Weights of a small transformer language model.
Size: 14 layers, width 160, 5 heads of 32 (1 for keys and values), MLP 640 GELU, 4.06M parameters.
Architecture: rotary positions, untied embeddings.
Training: a variant of Adam for these matrices, 142M tokens, 3303 steps.
MLP neurons of a small language model. Each row is named by its layer, matrix (up: input weights; down: output weights) and neuron, and shows model dimensions 0-159. Each number is 500 + 25 x the weight over its row's rms, rounded and kept within 0 to 999. Numbers have three digits each.
After each neuron's rows, "fires in" lists the words (lower case) most often at its 100 highest values on Wikipedia text that the model never trained on.

L5.up262:497485510485471485495479490502448461464471501498515494515540471473486474532485509460530502503460524496526554508507478504536458457521449492526537499493463511481471511513529508539504478490520510469508493460482521519492520490530517508503468519463494493526519480455530489538495513506484508582517487462520472476508538501523484539491512491517479506484492513549517492436478478522503470481521469464519491478549506481475519518473485495525473541475501529504459487503471482490511454510486473
L5.down262:510521508517508552469494512495454471498475521501483537474528513519469537505456513531489480457467515485510499540521478519478494508491459482472515510519509503464464483524486497489523529516553500495488491439496487456506505433473469511526513461485497490484482489486487493521487460513496454487529472452506520478497507470500511513497529518501511476535499498488489474507463514523453551516462502463495478536494525466516494516502493496482507524560507520544446467502495504521427491498520504
fires in: "government", "not", "club", "to", "notes"

L11.up340:475515458507461464473495489488507452523466456495527522531525508472519497494482507528485499514437503504525490490523527523496520484545520519556525512547503442495520540532514454497502477515468506498521463490488501522458531503549484494496471491483499506466473476525518536497447488506502504499463527451528513525449475482486542488469528514489491462507500485463489485485470490458510543493514495486501495502503509519510517471467504490514478507527471439521474468514481491525509540485519529
L11.down340:493511505520485503508529519509514503490470498556494549505496505478510523450478473534466522507539489492460515530541522530518537484464498503468503504479474450526474481453470483501543516511538521442498488520490508484538520429500512470496517467489475521514493484466483487511473589478476496502523504488498485551483522484465494518518497479492517566497513489520496539494514544539526492517473512495490504498471506499512501507524499521502454507470458518510483515542519508515502517504529478
fires in: "of", "year", "party"

L7.up399:507560492511471544479478455494487439508509497490492509521502499497575491502494423474544504473519485512478503509514500508512546449460478545466463489502526471498515541571512470550519511516476511535511487501523508496519476479520504503496483543476498486468536498474488547464495508517464491505465508524506486514464485515517479505512471504505525489484493489520541518513525510494454475485521511507488496479457508526482495427501485500499511495512530510498506499485467484463505510518504468
L7.down399:514520509493506520493455501534526484534502516488528538505509500515461496451483462493451505486537457437478501456517486502502507500517542493471476479510532500513485517459485471488568523511481472440505503516505483494509469512502495486484469493497474521466487499493501481471486523474514489499530490484508489519448506477471523463525486463492487523512530510521460547494510469469513514466521496509456536503523464486497543506522498483487460481502530531495462491539432489489449508487533522
fires in: "party", "part", "director", "partner", "particularly", "actor"

L7.up359:477438508534487505497459500464529496525478500479497474512493509533461525495468498508472506493486496479546438499506534507513463532515463487458494497464522458531459468526494515488518511515509511539488479503495513493516482497485495521550495526504517451474504491519468514546499494470496518551489500536462517511535548545526482471473497530490473518526493491565512473482489471475485499469482514495492521511472501519479468456524480518510508503473487556495474546471488459517490514485536514
L7.down359:500515486480451506504545536431509491489512510476478522520526482537505473471462476493468511451461485564469490501480499487522474512490514526471504534443490467522521512502520503524481473486485501512502479499504507516524506504507511505508498507540445481522535469535536494547509493479484482507521498527496460559511460489452445524487496526447539505548505497498511504499528504537570466501487494499508513499519485487498511491509542487507516524544489481482516503474508492476481521498469533
fires in: "no", "named", "now", "none", "daughter", "co"

L7.up576:491476497530552485493444480507490477541475502501523501511511524452463504499528486517528504545487486514496558523517465486510485489512497507497555524523468570462500508506467483488495502443518506532516501524535520502530496480476474488470480464478518514510526527467477477498495515493502480559532499495486494485514467531555470489499535490507494500507479502527523509456497452525500500549519479463502520499475510518532537491525485428554509475513478522492471507491523480517523501521517494
L7.down576:511508471440497457499538491504520524510473523507498503473501480547518551526516485507468539525504479509464532482492510497496519541506468507511512514483515482496542511530511482461459527494505568554522471512518473476446498459512520465501510510489464491510513490483496521464533503504497482526435463507480528474502510524482469505538495498519501514496560462485519536513494517521477459506460485507500473460488502531481484485495473478515526530472528494473520470464550514493524540500497489
fires in: "and", "1", "introduced", "against"

L2.up157:500514511515518501472538519502516541521528503470526464451485477493493516468504454503455497495484507498496476525516501541483492492460429476457496502470427467497497473517510504514498512449502509495525545518470493485482472500495494505498493447503521497526519467496484468525514500498487503524509511509472513501457540496501456510512499483542521491541484551522489498547493490469481484509468440534536466494514473513512463475505498501512466529552500513475468520488530478510502503551456495
L2.down157:472491506406519477505522530469494525506513493457522492465517508503496501482468505526506551543482512441497507497542508503534449499505469519499503543485534465546506513467502493444519499489485553490490495484478529501481504530530519467489487532483501503496474520506495476517549497482482488536456507495526511484473489497485461479486532469525497498521486472528462497479527476498487452478505497476470520552497535488510523505509452528473519476518493447506501460527515501482525520506507502
fires in: "some", "state", "genome", "someone", "become"

L2.up447:502518506520523461465501493503465537498557529517472524478496479505494518479484455502507513501552477497513537472457490481511544553477511481528512465490502506516529488450511491520494528504513511489495479435507524508522525499498528489533519467508499503594501507566477516501472507481511493517499486548511503520476515497498479491509502500464494537492503513522512472534493545493490505483523449483467479456482506506493491475560515490538475502480516526549484501515528509518477497479447501
L2.down447:512540497474511492471496503489506510509500504498516510513489524514476522505502474531530518536484519521530464470521486526494503527483466506483528474491514517497438481477555478534496549493513505515498449461497481468502496514483507546488526472481495495449472516507505515483508494470505536503478478498512498484518496469514481466501472479505485487534516534508446516493480512510477498455495542502514488444485529465488467490512462523535484513493540485524460470483584538505488441480499431
fires in: "company", "people", "1978", "1974", "1975"

L10.up449:526476512499550525506524511519546452440485448518563531471547476463486527510487521556534516527470523472473493497537512540541492488520496487504497492521490475513491481488504480501486524463482494542527546494505491537511537506489456515513508489504486518512498465538506481527495458491509488485526447476483553523508513495506501529515526512483510478519502532489486517515476560539487534508469566481461497497487471510482483519488501519507501496521517506520541482472507486483486525493504482
L10.down449:534505511537520504525516508516501463490522474508517498492492489499492492492517502528499503528466494416507484523534492525487458541505525512532499479465497502492513492498498478513473491491511528479535503521528483446516505493483522502484471471536499510515479494542503506508495499478506468471493508522523530497462510606545531562525538498486460448511484505482468488488490529514562509506514511546536504468519457496508490524522475498482482483481525489485478509465472520494511456550510506
fires in: "under", "second", "for", "n"

L5.up422:511490511522466510491509490551498495502464525487491464512487460538520479539503515476517507489483538486519503506565498484482496490517468511531533534493517508484504494517484531442530502516515512467469508537528480533516527489530490525482500511513494508521523540443518477499531521487489501492512481455513475534504550506532479548523493480520526526532486506485483529520544535516522468499525499478505447478547483516473563477494469540481521512473557491531539459500470495509478505522508488
L5.down422:532505492525542504488518513487451510518495476512455568501496486513490472456512493506511489501509499500497490521494491492500499518478450451499515502527513532447511555532503496479546496498494491478521550516484492512538533512487511486530520486474503506534479449479508512527517499464506458513516522453544510518515488400482470462498533464493515498540498493459518474495520467480484519530472498480534483491509512486500508554463497500462492512489466486502459482487501497521474479514519537
fires in: "season", "league", "team", "competition"

L6.up7:505544514513493494500475471537474512491524501515552515549528493484530538517476493493532494509516496487462486477518494475443513459458505529528484515502462521489470538493496498544500500482458506526504464507491453473496507484520475462511492504513507520485475461514551525484489533554512505513493501512481516520519498514519526488501554526508546554478496492439512490463504542546480492462465500505474517496499511490501480558460486501470507507470519511524545492496506473472488538542477505
L6.down7:528545497530519547511501456485540483507485487520495509487485510540488510479510490513495485548458507492511524469500476531482490485494511524541553522516523471557483501491512501520522532517488557474547555531468497478515476486479501509508508493532515507515515507509481502497450451497511453501488502530501548495484497488485452498528515486492466471512491507493501514497454484472515509454559527474527463531518487502514485499532490470505529471531516533482495486541488517520459560538510516
fires in: "his", "wehdat"

L10.up499:496475519524516551519478503502500492433490459518527519469511469510515465481516472489464483513492550476485482478487534537445552498482533482486520446544541502497518467522454508502473547492481485550481475521505497493487492503470472461506519501504510477502460490493534505517530484479502494507534483519539511474529447506496472499537455508484510525491493495489510500512482499530512533533489484530487516501492552498533488525505480506496471474522448507536525532529471514508532459480474484
L10.down499:474486532475493506527542507509544437493493475449518496526500505454487507518505481512500517542518474498490460535520503479509497492492494500519474474514514472549516498502517491449494470515495564486496515498494500484464455515507468482514480528504479484508465508461468495509514495510485554501506533520535519475447513522492523525502542519437490536520517474512455515465528515507514530476508502481525498470562498462483499522505449522508535462500530475500510525509436507486517477500507520
fires in: "his", "her", "may", "would", "should", "could"

L5.up536:512505537507477514509506511474487440476489512478512503521561492527508468483479490497542479551506487481491502480458536524516519517488494501469495511490539599516491482517455446473517453494520515512514463510453524514489537504533496453511513500507486471536486496498528496526487488531493502490478487534484485513490517505523530520514516501475500513546517476512503485478490497489534481504515519531465515486459481498507497454555524537531457482474540539505501505523478489478457504544503489
L5.down536:496486538490502512473526571476474479495513505522543497532486504552440531497506456500493495495505539451516523499486470515513515452476483469488504544489492525500468508494521501489519488527505486475500535503502536474528487499481459463488508537499505522489518469490498526518508491449478518497551513465519477493486471531536486540520461477492485470504525502542501518507487463487480509537497524519525478554490528529527451501530467505461518536501495551522508483560502513515483489517517520
fires in: "team", "event", "events", "league", "season", "project"

L2.up475:511490485523498496526551496488498542521549497503485492496501498490528527497524531485552484490487515509493520482497535513518493508515514522543498486516509512541537533474520472495516514548468496499487488527515526506476536503487483496490465577473500500506494511553465534518462486503463507470482503551491431512505468524499491490513497512465482542516528517457531500519506494492477510527440465496472460526511507486522461503555504531527462525500479479457490492499437502507477477528526510
L2.down475:507501465562528463521542532520499511488471509489525527516446516468502488530529551481554484456516520520495493464508538505461472546494484513507502477561465469487487532464472486489484469473500497505507515516487537482495501487487475545494499478502514490508477527486508505464505487512530525531462493488488462513528524481504540500502483487499521536485527557485531518517498514550499470519463485548517501480525465504491504517508525475538473492517505525513481510482547550499514535522524471
fires in: "new", "or", "school", "entertainment", "news", "oil"

L5.up67:460471517481515487481524461498510550527504533504482506473498514499504510548545513515493496518451493506459482521525471490502481533487497501490451560507498480511526495487522527517491508467482498545491547540465454497520515485544478530532502516515532529472474422521464509532517441493504500523501498510499496498534499523505452475490493484518445533483514531521496516472459523493511485472511486492498501539477480542479523481468502480485493486533488458495470479493469512521517551506521501
L5.down67:496518501484460515493459496500508496537522499439486512476544466503534512451498478497512449491529461554481493513469523506497505461519537486512504505523483496469451500482507518488525522532523508498497481502531510491473500515489533502488492502486462478545534480491485475543473522526544436488432498478490511490497459455511511479570547516494526515498508525486501527512531522463513511512476479465507449530540513484498505496477510520478523492536548488519500490471530485518518496512491496
fires in: "but", "if", "meaning"

L6.up102:542535463512480502555509521508513522519525497474501464505488472490494509498473486503414492520470483503489537477498517520479458527487476497496531459484516518521527509510500473489500524526531492477486511489512514494546516498491509510502503539492516499516494541477465508518464484483499498514564508520505516555467457479467501516471472505502539493461489496557518505535529507514497485494551496500514446495489505505510504452489501468495534496490471527504515475518489494566541482528576510
L6.down102:513479491516495505489441503498559528523535527530533515530495498527490462469478465467478533480494508449495451508486514533515529476517492486462462515541536507512461445511484498509511458484549517498514496501521487530463507526491474536510496492490501508496546484492504491475512519546477463537501519465473455533524491509525518486451470512514512516506496496484504521524487499507449479489501475532443543541474536491513526499545505491464481465501484486501517523519465488530503502504472503
fires in: "he", "silver", "succeeded"

L2.up282:524506470530479498505521480519490503509498446493487501440496512504503496487512538476512499531546483474517504502491502503476469469501496504488466516525475514528542497478487489517501503530527512489509513492545535544488445493535475507450492479513495527543499479520509541477505479555508512454477509520523534452505486494435480530557486494492481468510490511511481528449514492477472545539475488547472496483560516508533477499500515490496479482526508476481455473498502522487469452527498527
L2.down282:458490489492520486475541486484486541509476504467506519454461512480502500531526521535502522502500500577483506529539515507504478487451510538484485476507462516516504512486523521500491487470508536513494514505465524513479501537458497484485505510520520526460487542521465524493501519477519568499498491495522444534474504510430497499473508448483529517502496522529555476486507487493522492454475494474482500546504503479460496468526485532491502495490517506532491531520437475503517472470491491
fires in: "0", "1", "washington", "01", "art"

L2.up96:481488488503523502463548499519495551474497495449466528469486485494484509502466505494463495484543446486524547497491506503496452460484500523456500517531485501513510526475524544505491504504483499509490482477490577525505513489528512516450521502512504513538503495511488575435473452465494523530529535540499518520483515485465471529488499495519466492511484484501503470495510494481498539475517505518502498491534502541433497497513516524471487510496531522447508474512535489507525517487501495
L2.down96:531505523501514511429522501474517549493492508448508480499499515486436525515526498580508542471492493476481468520524477484492531474487502495494504502494481544514448507458514509510489487476499554526475454497493465478481511496512528432495534494485497518497495488531543519475511534436529538507459479498474450535486478513490480482489492510478497494496498492529500477476519503483511508488509510486498491505518489533486485506526486497474496521495513498508457453510446523487519511470505444
fires in: "government", "career", "own", "other", "office"

L5.up86:504502544448460502540514448549490529524538490481495515528522528544516497527523485491500497481480507501510533553515492529491496472509482523503498501512523485468496555454489547523493488457531503500527510559518521493488575489514522489491481530509500527469541529485476481504506498481500490487539514479519494528500528485515508512495503491490508502469498464497530513509445516544482486500519446462496483484513492533532518480443494498494504502511562487509535451463484518503499495509471473
L5.down86:474493494534516549477509477524482499533518503514482529468507502479481495473517484472491444514515471492524460480493474525512474516473499502478491539520496504519468522483488466492520543505506403516523481494508475514464468494494529519498501459461525506514474486478476521520500501484494484521498518444518500493502483411510527512490494466533542476502522510480498482509494493465476522544482508421497482491486530466482491516457501506493511488536448511526516454475514497511533514497506487
fires in: "new", "competition", "group", "groups", "news"